{"num_hidden_layers": 12, "hidden_size": 256, "num_attention_heads": 4, "num_key_value_heads": 4, "head_dim": 64, "intermediate_size": 1024, "vocab_size": 6334, "hidden_act": "geglu", "norm": "rmsnorm", "norm_place": "pre", "norm_eps": 1e-06, "positions": "rope", "rope_theta": 500000.0, "rope_fraction": 1.0, "qk_norm": false, "attn_scale": 0.125, "bias": "none", "tie_word_embeddings": false, "parallel_block": false, "init": "uniform", "init_std_qkv": 0.0326, "init_std_o": 0.0, "init_std_up": 0.0326, "init_std_down": 0.0, "optimizer": "adam_variant", "learning_rate": 0.00109, "lr_mult_up": 0.73, "beta1": 0.9, "beta2": 0.98, "lr_head": 0.00911, "max_grad_norm": 1.0, "warmup_steps": 234, "schedule": "wsd", "decay_fraction": 0.271, "decay_shape": "linear", "final_lr_fraction": 0.05, "batch_tokens": 131072, "max_seq_len": 128, "doc_mask": true, "train_tokens": 1084000000, "max_steps": 8271, "dataset": "wikipedia_en"}
MLP neurons of a small language model. Each row is named by its layer, matrix (down: output weights) and neuron, and shows model dimensions 48-175. Each number is 200 + 30 x the weight over its row's rms, rounded and kept within 0 to 999. A neuron's up and down rows have the sign that makes its largest values positive.
After each neuron's rows, "fires before" lists the tokens most often just after its 100 highest values on Wikipedia text that the model never trained on.

L7.down280,194,190,171,211,183,166,153,197,220,195,169,169,193,219,189,225,194,191,223,213,261,246,230,197,185,247,218,229,189,189,168,170,127,204,217,203,177,207,209,206,201,239,172,211,181,234,190,207,223,179,198,172,172,171,175,199,181,343,225,209,202,216,180,202,216,192,177,198,240,209,177,205,162,266,181,212,168,182,195,188,229,218,183,170,247,202,149,196,211,220,242,170,192,218,140,222,326,216,199,193,163,187,212,227,193,193,149,171,276,177,192,233,203,199,167,191,238,205,221,229,194,216,188,78,202,224,172,223
fires before: "\n", " |", "1"

L6.down573,197,221,155,213,228,210,218,248,217,193,155,202,198,173,189,208,241,179,229,195,182,229,197,177,152,230,212,256,180,165,188,215,200,216,237,185,211,218,235,202,199,168,210,245,185,252,203,223,151,204,163,129,239,190,235,215,178,299,174,200,152,182,217,189,205,261,202,222,193,208,152,136,191,202,197,262,196,177,215,153,195,240,196,179,208,209,197,157,192,225,211,184,166,192,237,220,335,221,202,239,203,206,223,243,227,238,231,175,218,162,165,212,193,255,232,223,206,206,218,195,196,186,194,170,132,170,156,210
fires before: " ", "8", "7", " |", ")"

L4.down589,182,182,157,226,177,216,199,199,178,231,162,193,186,196,186,261,152,148,219,196,159,189,188,233,187,175,185,228,249,193,171,134,147,201,181,235,197,204,201,229,179,221,173,124,203,197,197,212,219,183,205,179,203,162,213,214,165,175,224,159,190,125,202,183,188,212,185,165,134,189,188,248,208,216,240,147,220,172,232,172,201,221,177,208,185,176,170,237,214,277,203,213,214,245,202,222,272,141,214,225,236,151,188,150,198,195,211,184,212,177,173,136,128,187,179,195,239,203,251,205,151,175,207,141,213,205,226,175
fires before: "s", "\n"

L6.down376,183,199,227,170,230,179,259,164,227,194,205,245,202,226,184,209,218,185,218,218,205,206,206,210,210,206,178,223,239,168,221,201,218,211,196,190,180,173,163,210,181,209,220,210,226,224,250,210,237,201,182,236,230,221,226,190,181,357,186,196,187,217,199,196,212,183,221,191,176,209,189,206,158,166,253,190,173,173,207,201,193,191,195,208,233,187,210,197,204,197,213,143,151,169,219,206,327,179,186,194,193,191,214,161,205,166,200,140,253,181,170,209,246,192,249,199,210,196,169,193,193,204,174,74,166,212,116,219
fires before: "0", "1", ","

L7.down908,217,174,218,148,172,192,245,231,242,242,192,222,160,194,187,141,229,228,199,207,224,186,199,253,220,211,153,231,213,152,176,173,207,226,218,253,225,205,247,193,234,209,229,227,225,201,217,197,182,239,232,178,237,231,171,169,230,278,217,194,218,187,182,185,228,217,233,235,189,188,185,179,150,202,226,182,190,234,111,156,185,176,177,212,223,181,225,165,197,201,204,215,216,176,165,176,233,157,224,234,188,213,214,210,177,156,182,177,231,280,227,183,178,197,239,165,174,245,189,244,190,129,229,131,251,230,220,194
fires before: "1", " ", "2", "\n"

L4.down886,188,169,190,199,168,174,267,262,208,179,167,203,190,281,183,149,215,197,198,197,261,209,216,202,183,151,205,192,193,175,171,196,233,151,210,203,239,199,167,255,181,251,170,217,215,191,182,210,280,147,233,204,218,224,180,192,225,197,167,212,184,217,237,238,225,205,188,185,164,178,210,176,182,226,280,169,159,152,161,142,196,181,198,232,210,229,192,185,191,208,197,205,177,242,234,228,279,180,231,214,196,198,182,178,183,201,237,220,207,230,171,179,209,158,133,175,208,202,165,171,187,189,172,196,263,154,168,227
fires before: " ", "\n", "i", "re"

L4.down486,163,205,207,213,210,163,195,190,204,211,220,205,185,175,211,155,202,209,163,212,192,182,195,208,200,183,201,226,257,162,185,176,216,204,215,150,190,205,123,203,207,221,224,210,172,190,228,186,227,218,164,177,168,185,184,206,207,300,249,240,177,183,230,184,219,195,198,254,229,205,216,208,224,257,197,167,233,202,179,201,219,190,157,172,184,188,216,193,207,224,220,228,255,210,191,195,440,163,221,196,192,206,222,203,182,205,180,195,263,177,176,245,186,222,190,201,184,259,198,234,188,184,205,79,206,191,213,190
fires before: " |", "\n", " ", ":", " He"

L7.down125,209,223,186,194,165,185,159,229,193,182,191,173,186,217,157,244,185,178,177,232,193,213,236,216,179,173,187,173,202,187,167,217,189,233,203,229,230,141,194,201,161,181,227,255,175,188,190,164,184,178,202,197,275,221,194,187,170,305,205,244,205,182,228,229,276,177,227,181,190,197,237,211,240,226,221,186,233,181,180,192,207,172,221,250,261,193,153,204,300,200,224,220,220,215,129,184,237,224,172,219,233,237,175,197,248,214,185,109,179,147,257,185,237,211,230,166,186,209,234,205,244,192,172,236,223,234,169,224
fires before: "0", "1", "2"

L6.down901,199,229,191,209,238,218,227,204,191,233,256,216,194,196,229,210,207,214,218,202,191,204,183,230,176,205,219,221,192,164,190,227,201,224,231,163,212,212,181,195,198,217,218,200,201,177,227,232,199,205,240,170,175,263,183,215,175,241,181,226,193,198,245,184,208,178,204,204,210,230,260,140,162,180,215,194,200,190,148,176,188,152,189,226,216,175,164,212,228,181,152,201,214,220,180,202,357,230,248,193,195,185,250,198,190,204,215,195,261,205,241,225,139,272,223,214,216,233,189,218,208,213,168,112,208,202,197,230
fires before: " ", ",", " |", ".", " in"

L3.down539,191,228,168,102,157,155,148,189,161,202,160,222,205,202,149,212,205,188,242,155,171,217,186,183,198,226,217,180,155,219,192,261,158,191,181,231,176,187,153,228,172,229,179,205,197,214,204,186,165,188,248,172,181,201,183,243,164,211,253,171,187,188,189,209,236,277,189,199,176,190,248,212,213,251,180,197,197,173,223,263,183,192,161,220,215,196,197,130,192,264,287,174,204,217,176,174,174,160,199,187,197,203,173,166,221,209,167,229,213,181,202,225,206,205,185,178,150,289,192,163,248,192,211,234,240,173,196,222
fires before: " ", " |", "0"